Weights of a small GPT-style language model, trained from scratch on English Wikipedia.
Size: MLP 2048 squared ReLU, vocabulary 32768, 77.6M parameters.
MLP neurons of a small language model. Each row is named by its layer, matrix (up: input weights; down: output weights) and neuron, and shows model dimensions 64-319. Each number is 128 + 24 x the weight over its row's rms, rounded and kept within 0 to 255. Numbers have three digits each.
After each neuron's rows, "raises" lists the tokens whose logits its output raises most directly, leaving later layers aside; "fires in" lists the words (lower case) most often at its 100 highest values on Wikipedia text that the model never trained on.

L9.up1746:154122138158128082151118130140145132144128172133115108146142147112104133129122116131157088136091099091122122102139179126148114101185114131069149175148167100155085144133132123111131114104116141128148118165153107114144151129140134164180148138184133120149112131124123098129123132158076127133142149143114151139099160130133130112118099116138122135107156138132136130121123130164116131121136119146121114133100144142129114140122144117151111158131121147120162109124120085125124162127112126137140168127182146140155088135155150113103106133128133134120146135111152050098103105119088130155114132107151123119135146146115125143081122136162096146169101130158143171162117109139118079122127126133101143132150146096124107187100135111102135101144105117147155166137131116109110116135157175
L9.down1746:155124096183112096127174178116082123155156140147120151137140109132115143185138165115150149129145119065113145118145182143115120106141120120095105144094096117082139163111107126113142162099160128161136149140134115123185138120141126141117137103171083101080144073140123128127125162148118131107136089092101164074107094139112169093118130122117152150120129166108091171140109133138153142128113125120148143107148119167108113131109122132108106110129121122092149135140120149127122152159117086130174139131138144133139125132103107136091099114156181125161107123107127171127165127101145122133145123102167128181160132107141125148122146139131119128140123114187134171096130145082112100119151106110121154129127122112140124132147078108124084094130105136109115136098118120130142124117148114
raises: " career", " life", " lives", " lifetime", " Life"
fires in: "his", "a", "s", "their", "years"

L9.up983:100128068116113141143134143130131123110136105133164125107050122163121132089101118111159130137138150150135147108114126095094110119123122114098131123152142159136125110145152138129124104130153179155087145130107099100143135128142103087169164119116069105070152155150103139135146146143118106122116143157120144110139124130111154112108088161116103112121173142142158122139114101144124119111136156143130155122146138136139122104143149136127096105152104105145119105169122128141160124106150112123079117116118114131188110121153101129126155148157146157150132076119147122109080097120137099171099115142134152120133062140150127123115141111138147124169184119102146132116064123130162137173134159158130094110159134170100157120132169089106134143152082149157128172105113115139133144139174100
L9.down983:163135137115145135119126138150138106113147137143146077131109130143143104151126137170168134133108108142110159186181117133161145158151086124104118119141126098124135088173117169170113123104137106180137166102148129166172151149137111107074120105123098121132091131107114150113138132198139121149150095131091131098122083089129083161152111117128076116147140134105123180089148135143114168143155155121136150116091092117141104156124132155127147122132099118142140108157146145112092133137143114173109178110098152101123134168110114162088121109152127121152103137126110155117115112131130153130136095138156148121077121116131119132132164168130090141157146114137146110146089103118143123127083153132157137122124132111104114133109159145119140149166115172095146105132166112173123123148111131
raises: " school", " college", " work", " university", " meet"
fires in: "to", "from", "at", "in", "for"

L9.up886:129143142106154144160165113137173107129111148121132144133130100096161121157132153113118115108105112138127116105175169136139094159150143141129150172128128115166136116134161123137113107134140159110107134132165071162140094179112120090124154139134136129111130127104136143118127149140142114152150106117115096128123115156106132141113110133122081101128170151134087113169110112209121148108148149170130167125160117117110067106124139139102160141125124165167147107105143166123128142129110115127125134156165151122184126151136108131166159120128117119132155151149116121143090173146166105150145126114108124163107140154106106130141146118117113133155095104098150137139092157143142103143141125137148160137138104139121146085123085133175146135149132122138108135118131142136115141154126107
L9.down886:120141101143135133103119171168174123110111132116128131091107149129127126135120124096098161095145139159173099186146101126149112129105146147118107157156142101086100156159161162081136129190147094095124142061120136121150152146151121117097131192128089150095108140145137176146067101141166122137149154150158117099157112156087147113127105130131157157118133115147135123133123147133112126136115149126169111158132142147097116115127143156111102125126130164095128090112123111123124166158153130162167147133141168175111139098102126120136138123102122115104150115113167097117184147118169156154141090135113110159150131140129137102133140099125115173130184083106103124122121101124113124126148117131096065142124118113112110140140108141135132147166141133135107121099140138137154144152138128
raises: " matters", " subjects", "ions", "ond", " Christmas"
fires in: "on"

L11.up1343:175142122126169104109178128141120123154129125108108113149124124117104137160139104104106177106159113124113126138129160110120147122176135135096157120146107132109129122101147139134149125125090119123088110110125109129119158131120119143138125130156146138113136139126108090131110122111131106112121123133130098135154122114133117144136071122129144128102159130151157175141099127136149097120138130145086133144133114110102158117105146122134144110108172071102109111146139153106103121147091102113141171082162134177085068139149133146157170135143120109136132138135111119134093073131097119127113132139104143120117117134155147107115138128119127168083157151142131140111092182124120120138120138134089149127212132156156114128139138136113123150121129126148147111145126141152139088121154120
L11.down1343:109116099111136138102117162098127102175075122146093134129111140105104148119112107099133157088130151137184127129132151164148110088159172127140114178146183151100152123136131138171096123123145132098152144151097140153136128107126136110110199131129106141100144123112111109133108141152125129130081112134133107109119116122126129163150157113181153124128105139121159122158073110131130127130138142145092138100135162096137120159150107144122149113109123116131115129130139186078144145086124138116084151123172133157125123120181108129105106130095156132123120109105113133118125108149132114141133116136137137107107080152158129159134161152118110102121126139115100110106129142118135100154137164133132132126127131105140065135101120152144116134064130142153085123110123121112098104133093165
raises: " whom", " which", " whose", " them", " example"
fires in: "of", "for", "in", "from"

L9.up479:148068129162171099173173116127143144129086148121116117169114125162112076105121131130122083136106095122120153132126138123097143120152114097111154124173145139126129144126141154108132104135139130167168104189123157129138130068127138105132109128164148161122133155133122105154139142127127133117145141109115124177133142146150163095121115120168166097105160135160077113118120154144109138128100148099127084197183153115126180138168101124130117153138111118068121120156103090114110097121111145146136121156092172180111170161132133146100122119156138146143138160101153131140102137168127111118145174125118106139177118139139126120078073132196098107133127103137083156122151132128157083147163104138120133142146123095134159109126163141099134118117110107115154137113146128118112145079151122
L9.down479:108108168172135127141137164146114152147100142125140116126135111105121076122128138111158144112114136157118101113104150125130111093106099103109134105097134168122154104117141123138147120085129070146127155147137135166171138106087111129106153127155166117147125141124130120123126130151157125096133130136141118155179116169087154143129157117096113161132174153175121124114083120154130178157127129092107126139131164097126119150112142135141162073114108122157099112187129120131118127154146144140093132122158153077064105125108124142126124155097107116122095142130145115161152150092092119130145124166164096113187129127104129134167113150147147106115111147119162118141083157156127100138172115128134109152093113134082119069139127116132089133073124116095128141110131113135142174120167152
raises: " family", " wife", " families", " husband", " mother"
fires in: "his", "and", "with", "their", "her"

L9.up592:144109104128130142123130140130109116174063167147117114132097096161119105135131158127131166137125094130101133124164139137164127121141138123125151122088119126116118167148085130126141127125142098128145141093132122156153159088137124151113072135109137170109144141140143152144130174136133143100122132139126139089115138141118120125136077156138142102178136155141138140130112140136154114143094099166099096138115107115123110139106099082140101088116130136065121074094165149116132153164119166088114122129132112114136135174134148087104158111134124129144131142120142123180102113128135129133116166149155176164142116156107103112089119155077140133110141126115169169137166136120114147130108136110114120147129146119091107117124159134106183093142164108165122104117118131143120146106125080
L9.down592:106083122121143133135123108121137164136096146159148117089142084158144127127145115135156108122110176104071134138127114126079160096096122163118152125125150118123105122183168169153146127156126130114129163088164145095116130104108141164094122088126115101164167140155105123114122147124095183158099112152139123143132097133108095105115100092156157116133099157118137110108119117129135120107127127173148079128124140122124156150121128081117063113106132121053094106077184139145115128170157100109121145150107156087126086092106108103112134137122122151127094128105082113160114118153148145115114171169194134167098107098145137098121143169140125079102135114182121122159147127103108096153125182128135175141169138094147122124123127117143157173119121111100135148143137109140131115142138129
raises: " wrote", " began", " other", " gave", " stated"
fires in: "and"

L9.up1996:129120124140109114147104113166139153124109121116141148115141158123120111073115125116136156124129145123176179126118152110118124119121106122104131157091184133150115119133170112140140149116127122123103104139163146144195117144133122107114112117116111179119116143182131131147103103162128136125154079095111175141148079131136105124131114165162155092098155125130133097188122107088130104153116175125156147116141169130080132088130113125114130147110071140131110121128127112162149138116163146117131131142120095093129124176127167089151109181159106146184144108117125150161092077144130118129134102159126137135142110127111123109116101126138106123083126138116134109115116127162137170188096156136125173117099116133123128150121120111132130108140146128170161112103114085123110128110082094
L9.down1996:150119142128151128112111095090144107128127171118142102101090156125139091100208117102115149134130148147150169138151102137134161137098130110184139105114168116118124115087107085134117157089092141127138083112124135092121118138133117135109149116141124121132115151129132104163140111151140152106166120106144125138131115122162112127120125163120170142128103109122132135130107152132139121130131132129119152120112086151137157132127102129104125193120086108155153129135137118123107146171197172091102092116134129097178089202101154111133102154071114145108147115083126130148142179133088164149142075132119099143126104138131148164116115161127138159096120088113142115117134129127100108112127128143130146099136141122114123107107092075131146116189152134132137159113166164095136127094122090
raises: " joined", " studied", " worked", " returned", " devoted"
fires in: "in", "he", "and", "to"

L11.up1699:130144115147139094115147117123143111119132110152100115169137119120093126119135149113151097139130146140123118115144110122116123139177156124146149108112089183116121139098143108138128111105106102161141112205115154109112109088082163174106150155100155147106154120134179039148151134117127126092156134134102161175104132134179076147101108133125129119097128120112152084140168153110131118135139085145139136121148102116146123130167140147154078089149109148116190151088174143110189106128163139142145135143154141133101126093152145145150122168132097132151133190083119134157115106144099153160159116140154113112125117166104089081102105133143125149112125136152107122128145129143124149132147143193116134138135121127171137160140113104140144138155154132091126121154144135108156103104162106
L11.down1699:150135119122122124090122109110090138135143127161085140120108144102146151166137111146152125119132144105134094143100106124141070153097105137164144119155099147082118165115136144144127113122153136141113147161156144115127118150164131117101123143143139124123142107113131103099110120119101116092126110117117159138116113162160160159159156142113177177118108143148105074116168108075140159118107127137114108154123099110167136138174148142135099136178087147134135127169111158143165133139125116157109109107098145130106153139089119108127100146159073101125101104144112118166140135148118121121195112140130124154139132136108119097083093175130138124094122129085116142133127146150143150102123156098163132130135114112128155112101145106127142194149152158065126129129086124142137171127114111
raises: " end", " close", "cl", " beginning", " retirement"
fires in: "the", "and", "his", "an", "s", "a"

L9.up969:077117111128116109130170138119106133112129121093116110113126106117134139125125072148160131088129191159098144086141179124093092108149117091113094103121159149141162138147127136104117110121119118098135126145142096115148127118138167164092120149145160170108112139157112121155166131088117127127145142167127125122171142138155116152106109121117097113143154095139137114104103083140109152111166117099121180129139142126112175095120131162143145090165135101166135117129143121083149119177181082080165151144144130150171141148119153129152138135127095137116108140159185126156137106125123132129136146098118151105111155111148114119142152122138137146129101161126124146110118122170113174138122151110099112129165120152173130137126148122113139106088095129106159129147160137117120130111125151
L9.down969:105111094135164123140170121053122136115128125131085118140140160064172100158103123170126163127112117098128094124138125108144122117128154153118130156094099115084133126112116115099100123156129094107166114105111106153130136111135165125127130127127124151149160090146106161136111138163112123162122115092159133123142156117139070115162171173139133085083079154134122095175127115152116163087116147096118140108118145119154137154123142113139163113146130132134160121139151135064126166178094148102141154140101114139125131140116124130119151123136128113119140114114148158118103122089138102127108157122128146152088131118110139079120143143106143125155112131150144131128124118152131122102109112059130093143154159130152089140107086134116103132114135156112131139113154142132123113129109115
raises: " pressure", " leadership", " direction", " instruction", "ually"
fires in: "the", "s", "his"

L9.up1778:082123100118123107101123150156101134137126134100157072171115108161144143197132127144160132066103142128116091130120124079112146081131129133139126069131153132110119089120119180159153106102150117140119154107154132105131143181123102116116122145101123142092122102129103130136146153128076126103108129137159098131142127145149087090119138137108115135148111163117130128112148121121134094125134110142150099065096108085147125101133150126169122114164160106136125115125113147099139109157165161103162147137145134087097102158150112110138151127101129103148105117138144114150110127096146113108139117128146072092160172121173125129120127116090127111137123069103135105132136176148139121151148123124117116140184134119157134161107149129151105154106095150123149165099121154090135134159149136
L9.down1778:124103125104142169099126123082171146125134135142134140142132106123102163145124143125143067106123136105159094130084105131122129149138127126131140134104123180103122165148111205129123146059125106128151169169129116120128121075121124150090172104116110120099127172160167107135106122142134135098119153134180117097132106128161131106085142103126104107126131147145104089140117129183151133099139149154137158097128092141130135128110159122159112120126168133146120108126102123173112100077163115129145083096202142161159104113123108097120159128112138151119126121140121130147124139154168125110158113167159133119141149163138103064143118140103157113112165146123153122182137194158159134148132151146141158075120115126189134137120162132140143144090112116111090157133105134160149152135147139
raises: " whom", " whole", "eman", " youth", " which"
fires in: "for", "a", "with", "to", "you", "he"

L9.up1206:127113104085136068162133138125121133140081135166094110157107121138115113173142167158128086145120169154122104114121106122121088134119127113097158090083135125112134080159104168129125142136145162134147114176111118118126119121176165129133096137093119129125116127134106152135159116101159112117114106119100122156163161096123141106144149155160136140103145106132125146128126102144123117119136123156111142178147110096128185175108130109125139078145128093128120157113109140114118107142111144087139110148159149139122109128134088152109128127123099108114125144192139136103104148138158153132137115105142134133160110148111152140089121136126107116127137111098119157143183160123138142145130156114116146152166092123123113136114175082099190120102128141116137134100119103145153128107118150
L9.down1206:124119117173101047097108120094147147124163133115144111103121113135096163142091138112154135148129096149111075115098118107149154122100141122127120151097100145134124139112121130113124086125175106097147171111134159126175126123118101129139157104098124144102106112140152090092129090139149120108119134166176186161135108132110149131137153128084137141148161133144147159100152091106105118137090125082117106132127115128168096089102128119151121115170156094154153141165138097164149124111099134173126117102086141105108136120157138136129074139098183108161160118146119118094110143189142120144173192125150154160150129126136121114159109152152165138124162174137144066158061156121152105138130134128132144121071115161163136127133143126129144155127140126135172121112109090110139115121120115
raises: " its", " her", " rest", " surrounding", " other"
fires in: "and", "the", "with", "his"

L11.up1635:116160117134118124164108109114115122127130110087104128153130151118098090163135148144119103135128128133152145069155129132114090153176114117083091109093136136126136117148143097124132142119127116084096144173127137098148150121134134163108126092121129094131087094135096141042101138120137141152132123118124118111154140096145137115116128122133128127127131161115136167092111160139160132151152108124120103108147105135131112158079120089088156128112161108162171107106126142098128142120148128149109148133156139118127146095120125147176154147123115133111126151131110141154114123085136131104109082137116142123108084147169152150129149130134153127104094126128142130138110134124140138135093134123113115109090184133092131127101138119145158128128148115164115138137107128158084141151072107
L11.down1635:101086124093145130141097117152114146114160074130078118107161129113139093123108123123114155115132128115201135136097116109144134122115139161130135154183131160154118185099078138128115086147106137168145160088098085130121104125152105113125117140102124119132094104142096127129136116147122100119101103117102087150104110150115080123116122140128145119098107106121136133110122120102131156113134171154147151117138101130160127139195180096124161107156108115122093135099123170124128185139170120128108117088190112129140146156140134161141090123128136141124150189096181137087113103141145139107153118122101130147085147123135113159144121109112119138114091174129112109126099146131122113133106162106173144123120120108135153121116121148134121136072168176133110126109140133158137145096105119
raises: " a", " result", " an", " Episode", " another"
fires in: "in", "during", "of"

L9.up210:133090143140077135132129167109143088119111118147082149105165114104152123129144127112108142086160107101172100108124169115097125119114122147119154117113096133071139103117112107153133127100107104144126102093123108152148147108119154122132108141112083178132124122072123130120134104133158121107121139115143115165165130092107104126118112117202175138154136157159135135132088174132106113152101121137121156136139123150120141149150135122129131159123145120146164104203136172108185152158111096132139091107127121150153089135108110136139159126173119145156163164097109107134148077122113126170140171098167140145126107131105090120145127107098091139123136102125124152156116148123118144124144107185177154109146141122159122113129132120072172091150150155121133080135132157132101089106131170
L9.down210:191171147118117142154153107122120141103133135146111143147115097129114082134095121094142119100144134102117109140096124104149110168100135149136112125093125135122115120153123092126159158123122153135113155142102111147123125071091145146130140106139156104183095130161161134114128147125196148132094099132125128165155092139176140126145145073146095108160145114098136117114114118092115107081098096134110144166107158125088087189167127122150157147097171141106147118158126131154150126124132118174132150127130125110074102126137131115147125138130133103113094148129140092134149112128145147149141107146151174132141141139118146125111099102152115138143145147144140111148162130140151132122133160129108095105139132143119119144116092140097133086127122139135130151131141121128164140144098140
raises: " latter", " first", " last", " rest", " following"
fires in: "the"

L9.up1974:150111126151128135124136173197113128108160134105095155150109099118147113089127083122159126113121153110131177104115159162078123189173104083141174137113113136120121094123096093115124118116105109153190103114138144130132119126121153139105105151144084181108111123106130130119138141140130113142151101144115162097151173074122130126105108169147144090160141119110132195150159118148138156169118116103136153100101131126139141112117119061121126128174135080138132157148169094133167134099152121138135115137141076166103140160139114121106155072071097137138115104112140111122122095116127148110124168119107116125113164131141140099152128122118134141087110135113107085131137131116128149140114122120155101139124131111137108153106147119148170134144118133100133126144112131140146159097139123
L9.down1974:140127180107114084140146134128104085161111145074131147139108112122135101152098101087159077118104164092093107124108150172084138107053100132125133088159148116150118077124106134138113100088145155141150155156095146101077122110089100111128184128143127147088214160157134169162136129104176152110150072121142102140161126168146135116144118073097173115158153154168121167135156111125151119140126114100085125118144153125142122115143128130109107110144131124091171084118119108157136132162157074103122133120161079126099145103100097142132142131137131116105167074149110109138105128139125112119106113119142128125134151151089139135120120118102092139144125128118094145138152149130124120158128145123134127129137143142141121159121155133152112083165118131127116123156114136131168147091174137
raises: " said", " recorded", " dated", " credited", " mention"
fires in: "is", "are", "may", "according"

L9.up554:124116112115118139164116115069143123158097100128110137126154117156126125129135126058126144118135094084102142120103152165137116153131140098208121146135106154106115126114145110154143137142135184180151135092105075134135126104149180100115129129126131149108134159066168144104132176127147139127098119144104136157134138110130158152140117085138133141130118119145140128096135145109123128142065131144137178174129134157110116092128110159110114127114095140150132136142141173113156122082119122130142121128138145144110102097106111170120122104118113179134125116100166166097158105106132112124148149120159121099095115162117127098147143108101116097127148136131114086127143125087131165116130106133124162143091177136113101112099120167085144130120174100148104065177109111148113075113129117
L9.down554:197130168111098120138110123149125129157115168135141153107156165149162064130110108099085172119137153137137117100153146108129140100100109117169124161165135146118134116138106076112172088081083092092160116119114092103120065111110130125128161159114125131109159132085146144184091108117118144103109132123103138149140127128136152133133153145120157144186118157120194151122137128112124128092144132156098163115104113123125083177150125147113118155172147146160104145131119168122147145119094109116157128146140135152098123113139118129125101129126108073132097156113142146100124131121143131088155116139155115136104131126108127130108161150139112173137101172110140147139110100118125094139136153140105118110125107118136185120122162117127107083117149184098152112139119160095140129121134081
raises: " first", " largest", " world", " most", " highest"
fires in: "the", "its", "s", "his", "their", "of"

L9.up1734:142109114162165166096107094149099108158148092168116183147096124140119151151143159168167110144147129152157129124147118120152119148145131124147125118106128123145158109121152103133166120114163145130156142143136149115115115062130111104136154090126116126126176145116102160089102121127142091100129117126129139200113058142170119172136140135108149115111116135145096142102116095135100154131124175127138145117129086121138111165091124117125140133102146085116127177131104136129132142063145100129144099156125124107073143098097143136161103099179168146116124143150151115123163135079135109149148109147119144155097118123162068135099067122102132059202124110088146089114164151090126169132117145132112111124102106112117133182103109122104118099123095106115118130114149118156115106149146112
L9.down1734:124184101160114120120174137172114101139104161136122147138098164122140154160144148154149125174113130150175113134110099102139099125165159145152139116142086118147105116082087129135151116126102127109135121134110135126105128125105091131133155113127105154156139118121107153117153121165115100125151105091126128141109132125159114159098105157126173142149047122124119148090124096142133153103150150108145119141149160112117119110109157121140150093100111181125124151089132159105134153178099139131143096169102182129119141155100135152148131127132127083138155150141136143114121116174146104156139091125098125146155143144125097122134087129112114132156122099098120086121151096151092159086091121120101123170120159120179079094147073066107098096119154115160092103110138136176151147136122103
raises: " British", " Swedish", " Russian", " French", " Japanese"
fires in: "the", "during", "of", "by", "in"

L9.up1929:108110141120123164135134156114110117117085094119108117104109122138102150170142113117130092111149115132127101121179117134103116155151110119137125115111121093132089076153142044144135113124151165129109161114139127160116144125181155162106111151104105113154140145150099115182149122097122133148095125100097099089149140131178155083134086106132153137110103130080121131149116080151134108118148160109164120124139115153122132164130130202148106117153110127142169105130075137139137074156107138113124163141128144153084128130173123132117133129130100153096112127142114102103121117094129130133158120157096143097157173117124101127086133118138088127142152141129114110158094139155108143111175161128120127135139116137109124115160107134132130123135133118116157149148133120145133073161131104
L9.down1929:092108139108118110103146114101166141124147145130106111108135101123135165138129141116147134123161100115136126122155092136118127130160162156144143138113109106155082140078149097101087126156112146111120087145117102150140134126092123130119155086163142161127137122125135121136120149150174147125130126157137119124145127100194115141141160126161093079107110123145134143163151129129157130155165081110141165134174125136122108160157118100150126144137132158110126117160133173141162129118146140183090095130120118090095146153117137153158175159091149121094124138176117113120088098134117154107091133152097134133143132142112120143142154142138140145154092151177082109091116152135170193076123127135160109123118118115119105156131098165145118112133092162131091165097150143067140135135145145
raises: " them", " hours", " weeks", " him", " us"
fires in: "of", "500", "among"

L11.up401:142116166144113094117092130087164153120092131151140118123126099132075115140138088140083134105149157136119136144118146154179114132086135146130098110149187162150152130114100137126145143078152097149157139140159133129158107122105176134115133110117118134130156156157146110128118118148121105159102134113058084148118121130123181141145167110141123112124164122120110132145141148149164145159126144107130140174163115136104143153097125134175109078126125088140103123078142109134144137079104151103111117125145150145159134113160105170169099145163127135118086075111191130098148148154106150125143147148140152141143122152131131118160123172153155127133140126124121117154140152189142141125113171128114091172097124092114171135086140144149126131119115069119166156147134118174144116085170134
L11.down401:099127110125089092168119115119130139106152135115122094133168115101160140113105101139112142122126126092117139108130162072125103124137125136119116130115135111103138092125158180146191179186121085090117142132129110131171118113141144109119125118106136118110117150096139118133130105096136128131123134137181071135154119157113167080101123099129173155125158146135175159171083090124103129128116136151093105129136109136107118155110116107123122119139111103132096115158158133126110123115135083099108148161070144098093122080174145152114141141132150112141144172158144127101119141092127135094092153149125125125152126101143138081117154140104110134096127170143125088107102151128131194157116124085141103156104131158090118124181119115128095102169155115139126128120100125122130107164103137
raises: " his", " its", " their", " her", " him"
fires in: "had", "has", "and", "with", "have"

L9.up1068:128139128081126168115122098130110141153118124152123171130139116100096104137108129144085167092119136132135091160132173107099089149106148118126167072123063160132083138125118135141143128134145116153184095120099079143119173092133160176162079138136096105103115123110171102121135080144190095130105100089139130130118134122098186151144137129122119154096158122092119127157139127085145108134106157124125127129147149135089145136162160157124156132106121131101162121107116169096120139140135111099098182137092155152113136098136154151135116130133090107139087189112114120130121130145110126089145153091149131133139114128087180105134130152123136065164131137093163127137148140156120119134114087133136187135162126128155104093147127178130134103105141111177091120141104128105156114148099106
L9.down1068:095154123111083160162111099135127122147135125093097137113114127136087150054159158111114104121115149149078149146133138132121104137122124108105121092141087153143163109121149143143175139113129130088093154126119160140147126149176126186118119128141135139115167105153148113148144162150128113136115104136123130107175139108127165115081134133117108106132143137119184111118138172145144126140146129110153152134100170128111101071103118111162126122135150102154166129125153140117142137150099128136127146136142082123152107112123157132104165129110152173138137125122130088131136073151101117123114127117112130137135168164143144135111154107121126141120150117115147130165108125088140129119125102115129120122159176142114136139119133146152113126144123147179098070120140163113108111137115139
raises: " following", " after", " same", " due", " right"
fires in: "the"

L9.up1726:113114132111149153123124140157128132127102125136094138105132152155081132128068122128099163151153120126161104122170062150100130125139180130104061174115146145154134093128114115147133148123118143160127154127133152120105158138093100108092141139152093119133115114133144119168149104144101099163123147113114111142144120123127129089129124107118125142123103125149075188144179158154081100133118177124164114143140124131143138125150147184145114126118140117123123136150145119089108110127142146135134145101156161117130113110123102102167112104152099068160099161130084097141076140168151119134097188098124149129109074113145110075084166123161156107168097143123114093135089094138090169122135124148121124147129132143106120157134152135152131132123138103154193158122123107149121164117157113
L9.down1726:104149106121094089140161117129152152089079138163121120147144130114074139125167106092142129130144149127088172121120114116087156174135133102143142124125133106106143154123169186131080133138125118134097152129098128146159120146135130121179131146135097131134165165116157146080127122136128132137112130165117108144166078129158091108117166113147102089119126131141096119096148126140125111154109104130102138168139143111070108125096103139101139145147111148187135129139163148130109140132104048131171133132120089149145145125130105179128176133125152105115128150095119139081127147114187109172130155120128156105157104131125107117162146123107114127144171163146153121125150093142132143126110150163119101094100117144079110172118158093103100149113119122148114150136131123117136115122097138
raises: " it", " that", " home", " this", " how"
fires in: "to", "in", "from", "of", "at"

L11.up1295:165117100156154132103167127085143142114104101128113126152095127088080089162118143144168123140120128113140158154176152136137073123154146117102113144126161140119081113097132135070120107145111121179140118138139121114105139205131129128135144100126150111140119101151114100130156158109148130146121148140126137125152121171107117089109092127086094130144144089121106115109127108154136127157124159171102141134116148156142114160107131116084103109139106118091122083169095178145101125089104138116151132163123173133167112116141116091140144128139106156180126121126133158090133118126126157128172098119094154091110128143130155153099144195124150106132141114142136107114106143088100123137134136170127165166138127119078122122146141102128152171164117130090145137194132094130125081147103136
L11.down1295:109156155150113123173147171117132161106117097206089124148136112103127138125118088098141152131146118085148134143046101112092127119141134123178142093164150144095123116142130088112117114189143129125123110115120134074113137133149136121118155130115148142160120149127089147084150128107144132093135174125122139134130131069104145126142091143141106150135182061105101158129126088183122102152105144094105125144132127109130116119113152113125094114141152130147153147112132137171131117119137130157129137168095154141086095122115104139147067136109092164115113125175088109139150151137146171143100091115142122054129145151112149099104128185114109088131148153153124127118150137132099135115137110088125117143109110139137084143128151140151162106158118134145132124145149130149122170126140186
raises: " Europe", " Australia", " cities", " Japan", " England"
fires in: "in", "to", "from"

L9.up1557:124088145128183140149089187127150112125133158148108118121103078153130130163144160113149099136126111112098100148131145141128143126138127176073136140108136149162099153108101151142123164128121153168149169141140093138103147109129166137110141093128137127176122134117117120131123176136145155110089127138144125091140169139168169159108136137133136126160154148095110122119147112189108151142129089108116108154138138123085098129109116129112113124144126108150175166123114125095132142118130146139158148126120108128117115087099118151117090105127138133103162158103193138097138105110108110125143159116147123126067158112093118175160128109161146149104069108130139121162135151105138158127130148122181166108117122123124126133146127143167117069125102103129112121148155138153169119153137155
L9.down1557:113125178107114107135094112114167157091083151117164140120099167171172124127089117106153148117105137148109149127142089143116143131188115134111124143074080133129099114140140160114088156143153125110142110110100090130140167154121112124133135119128089153168109074140092134120137122099161142118164101135120120131142152129109121084094147136115132114106159136137147129127117123124117119124103116144135085160177145053136113092151113129142111144116137117146135126132145105159147104116162116147115169086114152126104070162166177150111140157105126157135152113113155168105125100094133109144098145127114122122155119106141114111099075141142136104112103140092092120160123147144133161100149117136097121118171112151128083156101124145152142164132130126159110148108108128171141151091132113
raises: " body", " left", " head", " wa", " face"
fires in: "the", "his", "her"

L11.up181:140125071153122132156149156111104088147125136122121111124145187103139120159108138080162144153111121096135091103106137081123108144125159138131161145161089083104167097135083089114139078108143163134116097155157155130168099141130147134157132133141114172129103103165098122162160179111100137140134163138156154123132150128100143140078104131131108085138115127167124099084071103134124174089156120111077088117137042138124153109117112132119132159109136142099113116113105140081170080094126120130135105158157125126130146107170148123137173140110145141137133099142097112117139114135111131138150155121171128110102111147119119070162114116148174117127128130151142118115081138142136145120140147160131120160134139123068109111098141108106163102151127118147157117144170124096106142114160149
L11.down181:124131099100172108130091134153097137143094143135143072136103137169131117135096104099133148146128073105126138084107145111104115123106132156108131129135054142149112125157119102097115146123106137138158112140095108114133132133121142134136126117145070159165129128119092115091129140112149141167110131146134110162124109118120187143113084090149123129119096120136143098122121137105162156182101075124128073135128053124166113101163125138149101123122104129133091106119122155130079121143168140154161137093155147144131076116150126151148136166104137132146126160119100097177132132124116123133113120130104086093132153142135103085142100125147135100146137109113116109141127133109139089104133099148121107147101160124071130105126072092150128157124133140109134129102154102104103139099119145
raises: " $", " major", " series", " bill", " plan"
fires in: "a", "an"